Weights of a small transformer language model.
Size: 12 heads of 32, vocabulary 2048.
Architecture: rotary positions, biases.
MLP neurons of a small language model. Each row is named by its layer, matrix (up: input weights) and neuron, and shows model dimensions 0-191. Each number is 128 + 24 x the weight over its row's rms, rounded and kept within 0 to 255. Numbers have three digits each.
After each neuron's rows, "fires on" lists the tokens most often at its 100 highest values on Wikipedia text that the model never trained on. A number after a token or word is its count.

L3.up983:119154087135144143161117104129121125079136095145135085124123110108134126086158100094127148140123116118121114152123174139166152132200138138112144076102107148104141106128116105139119147137149157165131106146181168090130109124137132144123092169120139140151123144119082129090115169147146143153115173133137148126167147134097123122148099112088136103132115105116141061121133128203070154146156132132141089169142144138094108109092115116142164120141158099132118090121114081132132093123113078163132142098127149148121139110116118144118162104118115120141124119105121112135167129122142101118
fires on: "al" 17, "l" 15, "ci" 12, "min" 10, "n" 10, "---|---|---|---|" 7

L2.up1347:131120142132174139074123136108156121113155144144117137114167153085149121122124114128132079141118100129115130158145138096130111161122146113138156137153136140132160128130083122093129121085107123155149148114154113113115123104116079131152147119093116099143093070084141148096146094088151111146147130145131095142142134084179100137151150165155119142106138107161089124145112156119125123151113198158085099123093105140094104131116184163151107127129138127176109094121161121127100139119096124137154181169147134134111098139123106111111107147164133111161132097131142147111104085137123126166
fires on: "in" 23, "an" 23, "en" 16, "es" 13, "as" 7

L3.up195:108143093123155149078092124154094090137141136169153118126115128147120115095147102116105113143135125157129134127178107127147112158095120145123139116146128108133098117138125138097112089160115150153124137125142156160121161120108133137160144129131123135115129091122106102107137117113117172158142153149100121109141147136109099085125156116096146129104112133122191124145118132145170184132133096120110118136150099103157174155138127135113114134110075156203082096126123163126091141115079158096160138106139118198074140155129108164127107112146129103133102135083122138117091157102157124109
fires on: "ine" 21, "per" 16, "it" 14, "er" 13, "en" 7, "ter" 6

L3.up554:150138119159156134118131144127078146099150125157136110146075145165131142133125154127170093146118088093141138108172106133133148152122116178118110091096085114136119185112113132121076095153126141142097135150083140109096110145092108089124130100114180118147151133178099091133115159133109167120118121120124157147138137137079184113080144114144158105131132134136117076152085107155135090121129116111132173127107126140121144148115140166121138121110120137137153113079144110131108068157161145116091133155132119133147128150142118099104162128111152103133137108137138128137155092164107124134
fires on: "re" 28, "me" 20, "pe" 10, "st" 9, "ot" 8, "t" 6

L10.up966:154123102164115099115145120114126137121112095113148136124163135073165129159135129135108135166134095109143139133144104141095107117178141123153098112144103116102131174133128125145094119153104145183115132135138106111124129106156117093152130101129095136098135090105138114109133150159132130124155102143128141113112179154140069114139133143100137132134144104092111130126116168158122109117121134126159133034138112112128107125185161142103160171176119097161116206178152123122122106140135096138143144143156137129175096139129135143112072123123137127143136117108112118100129121080123118157
fires on: "born" 26, "u" 15, " United" 6, " on" 6

L2.up795:162108141149142133108122111176133193094111120132110097137081130139138131128112085108149128141129107113117156134126117151133135167117119078149142140104149110103159110123101118115152063154081124147100146161125164100106135138098101118177139141097127122104117094121182120142079110134141092126124132131106123127143133136126159104057110141148144105129097114105100133119143165127103123171133151105147117142112125099096129172091130165162112154122106157159154118086134144136125113209129137125103119124166111131125136119133136123120131157122118129166130115141171164152146092099118152176
fires on: "e" 16, "ce" 14, "t" 11, "y" 11, "lo" 9, "re" 7

L7.up558:185143108155156157105123073099122131108145126143122112119107085135095139139091130112110126123188157101128118129119127123125153124085101109102109141131121114103133189136139180144114147173091110131099116154078117155136122119164089117134100137132104106157112106140091095134123123156130140127161166156128160133132140139117100117119117126074132134130111114079106118128200100133117139091113142114152139099158166120153133101146107135119106100170126105144159153188164145138119114108142115158162138111185119153117151095165146105130110167163153122127136108088135138121140134134111125119
fires on: " on" 24, ";" 17, " (" 16, "born" 9, "e" 8, "ro" 5

L3.up12:078169153160135139135144129137108161174126109109111165102109082138120106148148139112121116137122129118191124143127165114153098149076123123121152111128116104138080137102120145074149095172139150129145140128132127117059133143165118134132106155093086121117181106118100145125124126113125122109099130132150146129129141151133149126119087138156133124124137134189138129163111066158095100112102089127117113138138157134133147117102138112126145118118191134103156154089122121115127128104171131106162092104113137124117139121140135178132110092153136140095083144089154143163100148142128127171
fires on: "age" 29, "hi" 20, " \"" 9, " E" 9, "[" 8, "ep" 5

L2.up1257:130125169123148099124087125138177136175095122147109101120110133124149121114115103103128087086122127129157116126090142157183133132129168115119107136101123101132095136061106130129136157111136113168120115132129140168120095137128111142152107127139153115123161144143123100147170117155159129124171092109160136113133123080118101119157107063124100139137125133107128132145130118165150103167075100149148126130138095126100173168103098087113129160125134105136150133095143118151155174115139103117153128139120130127137125150110134126117117099196106143142101107160091176151101104163169113153
fires on: "\n" 39, "lo" 31, "za" 6, "ti" 5, "|" 5, "min" 4

L3.up264:134137106139128105109108148064132119148111133136064137115156173114135154149165071128141087147183129125085129112131120142127082136126117136138169155079111115141153167103098122121145125128174169137121176119162145144129100150111110167083130102132129111091125126105128124135086116119098155163126108098118121065121118096154141121136151146127118122131124105132152117109123099132135138132109107167113105104137076143125127133125148168143100115129161116155134140151163164135133118133133183144161165112101165108142118099159124129163100143146119103132127076100178135117129106121096096115
fires on: "en" 29, "in" 16, "ar" 9, "iv" 9, "rom" 7

L2.up263:161108131159178151150098143152121155125116144174133124116099135130117160172139119132094118137088140121142110182116130187106119146144113143119115163138135154143107104134084140107110152156078112086161105118116137104139083104094091122158150152123114117110141097119134156165120148158142113125131133142135157068139101122133101122104080136152106109109078148120105122119186175158150111128136110124138087148172163107102104147121119159122093145108157101106115154147148118169063115143173134165120115139121130103111113100119099143123124135124120113119112117171127109106159103115132118135
fires on: "s" 35, "ce" 31, "y" 12, "k" 8, "se" 4

L10.up1053:151144157085112135136134151184137110099091166083142138163112148117139115134124097113086126112146132095117141146119095124161107125132120166127113121120140139093132099132145191148087091143089125127155162101081144143112097172144114139102140125127144155129139156119126145140128106145137121144140139119082126088157171174124123129146136114098137107089125125160130140116124094142154139132137102142156151161138176144138183135102091154099100124128086085121131143124105099146122117120146142104174125127122141146109059126140109136141139126142111127103126132161119131216114100106115131076
fires on: " pro" 63, " mo" 15, " la" 9, " Pro" 4

L2.up782:126091130124148141141145139133109154143128130142137127104087100113127128135132142102094134156133117130123120125157132076131086149123130153136113094117135154106155091115106119187125146133095123078141153113128130102194110124198144162116112161168141136102143127104130133102119098117158110082106101142073122145146124114148106130108143129123144086093114159142152155192115137124186127126131143102106101088128176122125090088089101167100123109102159144115173149152119163112139132147141146165098135110085142164103146111130156130103140141133141112136126144119113137141146141115104169077
fires on: "e" 34, "ed" 18, "et" 17, "ce" 16, "ho" 8, "n" 4

L2.up854:112100110129166123142154144095152137137130109130139102150133099119145106144135154125126097153106158148131148143174115123150138178140166092107042112103092165158096167121124115091147131126135149112135119172105111114145144127140138117120096120098108128140126130127118147138132152156123084115120156140114130130126115174132140095111117129190172159091121088095117132113173124161107125110104167154176165127152151175147143130131155158134113084106108130148125101133147117104128183132127123107130138106113117151118103136095119107139169053138140137084135084142131122121132127147103162096
fires on: "le" 26, "other" 11, "fe" 11, "ir" 10, "st" 9

L7.up1156:166138112117131138108093174082124139123130142133173115127148106150122138103097121144114097128167154149140118149137109156091122141146149140099132116178163097139158127088124106151206138160110108091140155104115150151147166136115128143163149091103152154134166106131137142125141125120134126157155129154107146112149145118107155117134089131139110073053137128190145162136175113110109112160154128132139127105122125169108137131106094091104128098120116150153165129135117105107080144101123160110122139106124103125126087112093105148131124124088101137145133101165115099093139125119145162097
fires on: "n" 11, "t" 10, "age" 8, "z" 8, ")" 7, "f" 6

L10.up603:172132130147185118111097120119125156170106138155166129124119172117124136132123142105083091131124151122147143105129157135150128079095098131116149070115131153111106157147123144148139115108127092101104190116137096148164132169095097128139170151151128129142155080134134115152118087135109124134135128151161109102138147149147151139130154125166123133125111153149098055120144135113081167117130088139170115131128123151115085147134100136126118124120142120099168175164164070124121117157137108085145099138085130141145134127132125123102104095111132138146095128133085154135109111132090137104
fires on: " E" 65, "e" 16, "y" 6

L2.up54:149165135123132132121101101130124118150131139091090111150141121133120115136152114118143116136102112114157119149122124076161119135124173074110100125163181106163081100083108142140124132162090157156105120102105137170132138181117139136139123136128135142136067158143096112153171119115099104130117105112141104156130163123141125160091127126136123145174128122082141134116122139147128129140118164144144139114173080099115148127073174120141122134099132125103148146112082140108146145081114101131162134137132149151114090155120110132140090089102147154116151122178117118090115134114169096075
fires on: "-" 61, "\n" 26, "ri" 7

L10.up1110:143155135132127104128127096130134106179137081146161163075131133144129126071139152122148137133109130129176156113132165135134112086105107151174115118158123142142128140136100146158118105102112109090099165141138096144168097098138173110102130134125127119151157150124100117136140120161143109146148099134130082117075162150125180151063170100137132096158129188126125116142135087157141137071131109145154101105124152142152082132111132150095119083157126151097142139119114120126120150149136141095088102104109120180146141099118102106111154139125166105122117131129108149124132125115110136120
fires on: " E" 16, "e" 14, "ke" 11, "s" 8, "ed" 7, " inter" 4

L3.up1486:105124092103124132089125152145133139101103118099114144174099130107113114160109137134114137118091126139154103130146140139132170178149136144142112095079158102132114153153126122116163111161130088113177101139138183158124095121121116091146140115094096077143100103155151151110103139136127155130101082107114119132151121114100115128113135169110159105072125109111096119158167160124137146118104124135110136127111148166062129163132132126106128171158119194131116110100162106140112141132134133153120127113146096178159115148168161099153135101110069149127127149115102142101131146104123127127
fires on: "d" 24, "ard" 10, "nd" 9, "é" 8, "on" 8

L3.up449:069149132109116132161110093118080097144108148151142106084133118090128140123102120106104131153118099149117113113106145091141144148130117156116144161151108101122138111111127146101117110113083130150131113082126113105119138137115132140119153186134138154117186135091091142166170160138129118132125131151142132129131102144108133154162151157103122148111139130113197150077144172113109134141144173096095137124109138150139135120120133159140159129127189122115099133134185093115117121106100076174129133129142160140101083162102165149148129139148145120144094134148105118146137091121095136078
fires on: "," 33, " and" 21, " or" 8, "equ" 7

L2.up696:117091099119115117126095081118145161128150118127118102114147104120140147106151093106104107093161138133107141122171146140161112135119100121149132118142094080179169115096167130151144133103131106136128130120137106135113137143157095100135156118127152128160141128136120139131127149109117118096127118109135148131117170172142127185128094120138141123120111069168146145137109134129099111128107117136187129130142166085185082145119140157142104151128136152113175117094102119108096109119112132134137120110110166099140100136099135125068076106146148167130141132181175115109161185156150102117
fires on: "re" 15, "cle" 12, "ion" 12, "k" 11, "it" 6

L10.up982:145143164135172124141107160157109155140087114116123145134099125146145147144137139132125108156126107178120146097152150144107107146055122131130094101128135160133085128110118106094134116117144157135110126087123133148103151149136145104091128097105119095149136136144103105125158084121137103170140151111154066148151106132131127190140133147175092151128128133124180100136138099137123123111102105124146128119141122127150118154101130116174103135109110151117153095072113115127151138167121110146155150143107150144108110063141101160090144112097115107147148095098171126143082126175137120168
fires on: " \"" 25, "[" 8, "c" 7, "“" 5, "\\" 5

L10.up1302:126110126100144119102144126125151149141135176085106131125110151120088130157116136133152119149170147173083133157146097163101088124119145115122125100141127135113157145120143152172088137148149130102099151127113104117125118188108121145109158112103146126126103132082126104154177158138100096143126141128119159139084125147128133168168139136118089129098106101136108125106119102141090117081116135139142162141093180148099106116067113147101178129094113116166148140100127130121122154154084125132123133107111184127134119101128101173134139096142130126148129101123135157166140127159098164072
fires on: " pro" 21, " Pro" 10, " comp" 9, "re" 7, "ev" 6, " be" 6

L3.up837:120130113139130184116159158143116185139108116131111155122127102154133117112125124131126137129149108112155152128129112111110106135103120113079127128125122167142135134072083131114111127125114095148160134116122113127088116096127132142100109112145064156130065130100119113169211143130122111088134079091108192126116154127133129120162127147090092122127142129112127130106134128109176119134145129116127143149114101125135171122144129151141104106152098082140078125101153136150124127117174144144139126135139097192114156104128138125100139158151118138122182150156089167139112171157109122142
fires on: "en" 22, "o" 11, "ur" 11, "ab" 9, "n" 7, "om" 6

L7.up1160:125116152116175118124085097139133112108138158109113176110116170094173183172151137073152128119099155116110153125132119140110099118120141140126142165118093092140107121126117167133157142136097125081108150155165130114108136160139179120160114091115056125133107149135107137106080120151150118174130137132094144149157092108129117143163098114140117095088132101116123158130138117119123146102127164114148159110113124114154133139119135108091133147125121115131113102145154114158127152154134160125121107135130130113122127156131139187125113114136079122139054142119126173175117117079112115142
fires on: " and" 22, "," 14, " in" 12, " or" 8, " A" 4

L3.up232:147111128124149154148115131155089150116120108175100107107157110146157135110161100105148162150114139098137141152112153097127098154128152135120128141128184143109143081134150131117116124156172102146108137139132138087145088135141116135110120096096132102090148131145104154115161070154116103144107105103115205088181130125102106135152133085089172155078143083101139159136150180133081104116126106140127097124150117164126149151122143086121122170142120135166121087121093137095131134130122108137139116138135119133112113121092123119174131138140159114148119118124122135151107121126163169098
fires on: " ==" 44, "==" 39, "---|---|---|---|" 7

L3.up1234:103090161100124131149149085094110163140121142068129115148107126126106143109149113128069147131124122141143106070144102090151138139140123112124173126135083137179166107119119135108115107155129149126136164102107124110129143103119145128124170154125119155136104139141108117116100128124126130127100124137148092101159104151121080139144170161098139100101140143130153164121129134071114126156120134159157139124165123139143114133125154149110132165146142125128089086128154088149110084111105091122108140167100092107087138131169118126108143109066121153167125176110129118134173164138125151174
fires on: ":" 34, "-" 25, " |" 25, "." 6, " 19" 4

L7.up1519:068144135156147084117139142097115103172115093105139103098136137073110155129111136113118111116115117146104165153105185118131154123160159093111128122135103149109160113098150093127099099120133133177124115144146109164111138159144145135136123120111145105133148098147145104109113131099114119125098167150088130108124147156177116090167151126137149132135092106075173122123132148127166141096080128096057083167137144125130167089106115144152174116149124104095108141136162171137107158152164126127133107163136141141097113139139130152114103165158121132126134135129101146114122122114114125104
fires on: " and" 48, "," 12, " not" 10, " " 7, "s" 7

L3.up804:111121134120104134107146103103184125134112128107135147068163127092169124127118107112126083142153108145140148128153152123172071138146131154092121083123116123116111118123131117128114144122112148120147170135114106159110135133117164135116085152120161116115154177150130129137139164131135120124112110162133156082129124149148166126129124161154166099109123122152150068177102093117153112075111126132135151136153140138127140108149115113088147154199167114141111128135100107103079095130113173166098083156120101131163126101175136140146111109154108134127132122127081146104114123101146103105
fires on: "f" 25, "d" 13, "s" 11, "us" 11, "ed" 10, "es" 7

L2.up847:119095141143179118144151101136123134150147157074107119154139148168115184133106138087161143142139121142129106161110148140127121111135145148130093143160164114117138082152160087164141122108086126125148131132143122150120108114099140127154135154131168109138166103117114096113186133139104163089135135120129137125154152153110115114136115088144089140152136083139110126127094155083158149125149152118099084126103126127167137092107108135093140130136141076154065101140118103133165134160109101094138107119099140114138095096127108091126110098153088140116117144149166117157143125140123189118
fires on: "mb" 28, "cent" 16, "end" 10, "it" 10, "cast" 7, "et" 6

L10.up943:151156062139150144133138099157177158148156161115149145124130069155140113112140114121123105150137102181110130157112138125128101107089107139158135088107070182141155136072106108134127117133105102100111143100115127112111101130147156125135096080112112152169133123130152103130134145116132116099145129168144130121118160149128149148118091108145111142112120121116138155143131117149084198090163099162149106135123165123132148092137114144092139111101116101120110154087150140176119124115163123114107123135111127182134097093114136160134157107140125123119112115062144160127117118128154125138
fires on: "-" 19, " E" 17, " inter" 15, " (" 14, " I" 7, " $" 6

L2.up1530:137115136124106137131124155122145135092150122153131140152083100110075158137194140102092086145135158139102142138141123147079109131145132145121118155116094120091112139147072138148129168136145090124123156139151181146106167116150113138128119146135114102123089139090140126109131146137134092109122067153133148127132142117171138099089124121106124146118157100089115127123151158146094130146121085134114166116085104124158142129159127172143153155142094135106111120136122146096085109116151129157167132179133139161114121100106146108131143106137139141080142142168129127154160123154052113152
fires on: "iv" 21, "\"" 17, "le" 13, "n" 8, "om" 8, "a" 7

L3.up1226:135098135141165135141148118113138096155129134132155126141138127086097083099129093126104142159155117091171103111144154110142177110142147134119140140142137142128184115133114123120105136079130119142120127076102116120142150125130125119101133135110110137115114151101106092143102127159141119120109077156119121126140115130095135132142140098137149142138194177124154170118086112100101158175095137167149148103119119135143126127117165174075143111136155150125175110123132134150137115159114132118098096085141076127166130133140180146109137094118123135137166117092117119133106140084060175144
fires on: " |" 26, ":" 16, "z" 13, "se" 9, "fe" 5, " /" 4

L2.up1478:139115188145124133115082109133131123133134090117129118115127143131157148154128117142149135148120122156153111139120119139159148114182072116093146162161125138120130123120119123179100130126142100128125081143090141171184116152105131131070134144125094125096172148126112147137143108118122103136121108103089150149123112138117137111118127114168115115126139136144118142128151089098142175108151159113163140144148114108202104101103144155112145151149097098139116101164065115121147130088122141130054112131096134119142132106161118142136122173127099120143122087114181123118106159160125089145
fires on: "us" 13, "k" 12, "s" 11, "on" 10, "la" 8, "le" 8

L10.up500:083152120097129126112170149128123151138188113108086138104151118124139167132123104119139110159146110136124106145114155104110128147141148103105141107126135114111172162150130119108139116154103122094111162119176126144065135131103157158115150116159145116112130157105083134118145115121092133118129154105111105109143132126101110110161133143082115163107146101096174146155140124117140144096102096144132110107115140143134101142113135177119140101136103122182165116128159151107122127143172051179161157099147138140104110167148070167119109155132092109120088112119139161153113137142150111131
fires on: "en" 24, "in" 13, "op" 9, "it" 7, "age" 7

L2.up1440:109023112122106092129119147185123134170110150131109159156088165139156142111127134128151123125160124115130151140141159103130120104143135175137108164139159147135150101162150114169112124152146163120135130137136107147144110142135121123119122131155133166115168111185126128159159124148135151099107105121121112113163105115130134117140120138139106079138141091092061121122128173137111118108110106123105114098100148168133139090125140107077114126208130134116168144134116125133139143145119159156094115150119124126133094144076113127124110098152136113137087112140113103094143111113114106109
fires on: "ard" 17, "ru" 15, "cent" 12, "et" 10, "ig" 7, "ut" 6

L7.up391:135105091096143127128118153113120086145095118108114135137138126163157144149111125164133151110138153151121158191112156151126154121140133069129167099103142108131132142134156114128147124096151123153087122160141111133146141112151078115097147105177164131094136145127112114129101140079122121147124141128164168128146132117092147111165142114119147133104136089116171105133125164115095146115131140096135180151111103099170113111103174117119143066114106158104115163114123121132145110116209154107150146121135175102101131142148114153124123095135137152114113121116139075086110140138110083132
fires on: "land" 16, "k" 14, "al" 11, "l" 5, "s" 4, "ic" 4

L3.up256:113141086105159156159135150099126095112144108133120194125086155165157119081121109105126140128137164100117156111147106111111164131144121119140071146151166126132130165135141111148103143139131163103096142105142112129094090108125112166136115108111101131098090136149137142101187157141147156120105108107113156130122138166142115096122112166137160113138145085128078101122138083128134127159113176132138096110140107140090152156141168139133143096150122130131114084153119101153097133105157110130092113131120139130093088131139157137178134196154134144086149147108124126125119129152099113120
fires on: "ur" 31, "a" 14, "vi" 12, "d" 5, "o" 5

L3.up1022:114140105152119162150097114152133138153110123118118144091108134134124152128119149133088179125106077130105138142147138146144102151216078124152138083146093155111158137098132083137134107122116143164173101123141129110129134100147097151124119113086142129145103122129162153129122138109156144163154162085121150108115158123180129143132105093115133124147159126156100116119076138137077113111089139128141126092146146090114124129110115149088128129159179116149132122149112139103107138123130116148148113152150128130106145177135158131073135095128163110131139166133119150152148157110089088088
fires on: "n" 42, "l" 8, "k" 7, "v" 6, "y" 5, "leg" 5

L2.up1441:111140144172139134145172062106163141125110130159121100131116104129141146155136128132134097093095114119112131162144142156154084145121154154125154138110146155120120119151094111098063138101137208099141168097153136107116134157139115088128112169158123150135130112114140129133099129138099094120167124119128161107102108140127140103110105147184151175087097094133132075161092116104150150121130112136088126109132140081127130131111161115118147110110136116108112151116104135119101158152132148140112102160154143123154154081093142110132103130123095152137089128106165131096142128173139109115
fires on: "s" 29, "es" 17, "ation" 12, "ru" 8, "an" 6, "ction" 5

L2.up1053:130127128137119102115141133097139155111176152129098121114118100138083119066141119133138129076131093134154113117165153116125137084132118157145134158162122169138117106179123126108105120135148137131139104152160138131108157105083110160149137106078155118124115120086123130133119177146088102063112094096150162122142181163166115113124176093161144124127142117113112140098103134129095167129140122107139122125091141109136104142110154125129146126146146128119151116164093149130110133152125100160144193130109165090115126106167131128078132111143111137151092095127148122110075091124129145143
fires on: "or" 40, "la" 16, "ig" 11, "ra" 6

L7.up881:127077162125129126145146093174122152142140154113141133160107131081135190079153134107111114124128172159134106140124154079126083128122119167150101128130139125143153118123140173127142125153134096111114125160171117136123156207108109117112122142138123129152106104117119181107138171126165105116102165144133119142163074135088139086134134146138110106134090128139149126098125104094128097159132149091128114118157113118148103158138129104128151163144130108115105136141138134099098136104140133143116081140086132148106113142147117171138094111163105116124082076153141143101130147141175150140
fires on: "," 30, " and" 13, " in" 11, "ly" 8

L2.up1234:149125126100107126130130150130133157114118119113117139193147091165160127153052143119156132131136149099083121118113187112127184159162142073079142146119158102132102108112120142165131112115109143111125118147113192124135177132112128137114156116124083100153139123104133134134122093128141134118127130100073106118113098129128128140147159143144152127106113126056172141115135112134133167159069122128099138131148124120093086119121148148101156161153126154130157100141134121136104135196105123122154087129136123134125139171132104130139116120122092149136087164111115119133124096129137120138
fires on: "le" 25, "ard" 22, "con" 14, "w" 11, "on" 9, "the" 5

L10.up669:119126115112130128104140150129128131087132154159112121137147102165133189128126166126111162140122167138133156139114112116086116147107104186134109090159109150127118140150117108132174172149137137123137110152131101141137097112156148122158134143123145142140102088154098122097087135111076149046103167113118152134100107103157131148138130093093127125141161103142154145115093171118127137123102119107121138095133115114114119061185154159142115131123142095089110140141144112152161127114152132089076133151126124133115099120167126138159158116128176102112162158152130135103137117105113142084
fires on: " on" 23, "On" 10, " Vi" 8, " On" 6, " was" 6, " November" 5

L2.up804:176124099133117138102083140117111141106151108145167148107163135107106129165152117097185114093127115095124106145118095129126111158132151118118146116104173145157142151133096111111101174111145158128131098181131132086123119114146128121094125082131114128102131113124127094159089128113150123126134156117137120122117106128074100173097178121143122168091101111115170147122139107107144115158168187133140139123149172119136122169113140159118105082123101116104075134132161093148123168098118140125143145155128110105101118137095138131115137130132098169139136129099167115162147185100129118137
fires on: "al" 37, "an" 30, "ist" 10, "é" 4, "n" 4

L7.up1389:110089125108165115092117113105118127092106143104144140117138093105114139107114107164143137107144178118129144158152129153131146098143118171126085073122153122144124140123150103166128101165107120132158122102147097105158106150170142100116137179112098184135090138163150113135112165103159119108106168110143135168140159137169127128111142139141128103165128161129170152157152126137117076106145151121155126072153145101134167132153169127136155129128121127082116156164129108171141108101131130113131112112139101107151148096086087091110119120123125080095134169112115114112126136124160139108
fires on: "d" 16, "M" 13, " on" 11, "On" 9, " On" 8

L3.up681:071160131162107189128126113144113153148097137095130158143113149163127129121107122177107173118122117131153128077157106135110095151126101101109120111109177115129152184142127132168087139080077120117144119141084155160120179116119137144110135087098144154160155107132132118124156101081158092156136130121136136129121095093141139084123138138101080106118144173145103104166114112124145131137105135114126164136162119132138113168095128124143116100165119110134090111106159110150118132121122138138138170106161146164125105143118168139097128154124115136145109110133095130151145154103108148095
fires on: "on" 20, "em" 17, "n" 11, "en" 8, " Grand" 7

L3.up1198:129138106104138103109085129114131136108144114099120142129130118111138089109125154134176137124139108101098125149175137132133110176142121132181131116097133143152166125128142157106127160121157129114106112143150142133101148132075133112097123107134141143128139130129111150149163107111093137134136128087117108102106113122120108186179155125133120174141085137132118153153155115123124117108143089126121128108104174133129164123096120128081162157140130135118167107097164148109068161127099088093087127139133129081136077145076098165095115144151125182123155125096156111108165118171086142133
fires on: "con" 14, "ve" 13, "an" 10, "re" 10, "ist" 8, "it" 7

L7.up1397:153144130117160110119155144129138127142118099122128134127141076146133090127151145100131128123127126103106135137128135158106150181143136129092101112097160080146142123125132109107096106122119138143150130167140118148084135098160108117101112123091152136133103123135129181162135134121145142112140116138116087182135062152095112150147138115152116182110132103127145146102112153110123115116103114141106111158157162098093128142143130170122108132122147147159158181129130110131170101187148171158137113114101129148168168104100111076115087103107066134138131146139113104172166091126134096122
fires on: "mon" 15, " public" 9, " part" 9, " m" 9, "t" 8, "m" 7

L2.up1271:140213137164121147075094142105123116099134091107101127147118144153097133148155121081129134165099142121122134164102109123145158109118132106108082150170153094114119123133138151134132126158119146150084144129117103117125127101169147113174118137129143115133083167128153112123162137121130127145140158115154101154141144126116155119082110140156117106093123141116123095102166139095124104125133137156127115111179115129125089123093179135137187150143108097130151143162102089147114124123135138107181077148080145127131146140174091115093116121115106113153100145098129125088110100143121137118
fires on: "-" 70, "in" 8, "ak" 8, "er" 8

L3.up796:119135152109074096148124105123127119097155089146102116111155142134113145132118128132136190132110138126124164145140132119146104133135138134120131105135127154137127147122159191164151153091139129162168135130100132129101076116155118120122115143130106161114102121155102163147143093134132109160170133107099148072131129125134156133094130100138151141066135126132106137098105111134125107124105144187140130172126095138132122166135140142143183146130081125144106118162077104119193144123076088129125105088110108161085141126156129159091126136127134106123144132097145149131116139197154113120
fires on: "s" 19, "ra" 12, "us" 11, "as" 9, "ut" 8, "les" 7

L3.up1047:172141122136110158140155100098132140133110118181146139071088143131113140134131102146119155119127103105138105139120125117133116124104147111100125160125140119097084128132101118107112107157137129173119133190101136079120143100114114098156139118123124117150170155150143109114104144158119129143111127135148151098132119136125048114169129105140139085098209079116067170123157116153132111096115109143172128128115141137108142135117128105127142127158122167149148133135073144124107154111111135142169104068107106144142075130133123153133163143112173139138122117151118112151108121103154137138
fires on: ":" 33, "y" 16, "ography" 8, "---|---|---|---|" 7, "and" 6

L2.up21:114109136124106122147100166130125118127168143097108098151136110107144104124140086122128085082159077143092170188148132103108107103154108113126164146153144138163139156118081080113162141164151124144136158123138113134106132148139117119144106105152135116114122166149141138099144131131116142161150120129132165101137137115125149128116129108119138137135135131113122106167099082113101101119159105115095151164131120125105136137131150143136104126108087116162118108116149163058110114153163136113160154095149165103152127099091115110101100125157127155144116099079163112071106143189164102122
fires on: "ta" 18, "li" 11, "la" 10, "l" 10, "s" 8, "ov" 7

L2.up1001:118115142154103169124077093171142079128116077130137159183147108116148121119127111112146139098132168138150119179147099122133123148139154097135108109126157098108092140127127133094097098141120160143099110138153127159098129099167112120108142161149105152106127144105179118120104129152139160157169131125099171109183129167093116178114129120150123130079113151083142111156121141114112154114119121096109113135141118113145143125095109143119176116123108109118118133086134111127125133117133147145105107109160092136135105126130140136151157113148086078093086103081110144145134142078133131087
fires on: "ist" 18, "on" 15, "er" 13, "ter" 9, "ant" 5, "te" 5

L2.up614:096122121082154158143139108144137167118115077110071097108101140104110123123139164155171097156133111104118117145114143085137102132122132115127115121145122117110125100113140149167135122121111152133121133156126137124140133147117126176134062152128133132133159148124116069126126125155183139097128150136098105131082074147147127088110070154128126112124110162132174166126145174162165129152104112177104126144156133149105104136165193125110167157139120134102120127136163095135133162122085147164140135095131153099118096116145144131113096094122131156110126113137101159127127118142108147153
fires on: "s" 28, "tt" 14, "ress" 8, "et" 8, "h" 7, "ir" 5

L2.up1304:167146110178123138166154142109161098147166136101109120171150161109096091144074140139125138092146133126187142136097142097118093126137125133133173144138173092158136145103111135142122138152138105175159118098136162097136099115136146084111113108096124161137136150169091125118119100194139164129111121116116131107154119147114139175118150114111163119126114156118129108127096122111140092129128102105105145140126139111134125112094133145158103117132116166150075099108119157053082129128137134152125163133147142143133118137091076161117140098180124124135113109122144132152115123115124100134
fires on: "in" 14, "la" 13, "ine" 11, "ta" 11, "me" 8, "á" 7

L3.up1103:119137134129147144133138113166120125114150138126119103156156120102141082074129110136125158100120167100142152167117151115177121126151144178101136127114088147103128139111171151115163135170151143097127159140143173104190098115088178112109112173131117112173155143140114071128134116155156153115150167095122122151163140146118134137114111067122108114126164095085104157121083107117100133114112119133122116111100109110118092106076104110190158122160129145140119131113113129141110168107141137145125105123126170155127110147102144102124112156138111146117129136126127122131102105099122172150
fires on: "==" 31, "ation" 17, " ==" 7, "al" 5, " |" 5, "n" 4

L3.up1134:126131084104149146093175089119135148098117114157146089078151172113149133097123121114157125082129128117154146145072103145151132112102139115120131097112150144133122087110127105147132152098135119162134162113133119128140096098118128134126059122124152120130148126161103085153105075158130130082114125123171162140087162122142104150126175106114140128095144137136103178136148113130145133165150153137102121161103140135078129085127142122161077171157120151161116124126150140151139180153143125166124120117142146102114111105152113140114119093099109123117155128122073151115124147159118107127
fires on: "h" 22, " a" 15, "s" 10, "her" 7, "c" 6, "ttle" 6

L7.up842:119170171142133132145110064140185132114091121125106187114143141120086121137059119140144142144085116133135110106113090124128158112107110083152110141113126116115080150109144133116138131118108134128112129136126131136131129119131176132124168120125159170092133115137157145089200110107116145128128126126082129123166129110112126155134133081139124125157099083116127141124111110160136121123136146124151099131190125116116133164118141138140109121169119069100148134102104149126185132109166112125155117114111188115131132111109137162142085144118123093125145154147105116130155102173143090131
fires on: "\n" 48, " |" 23, " " 4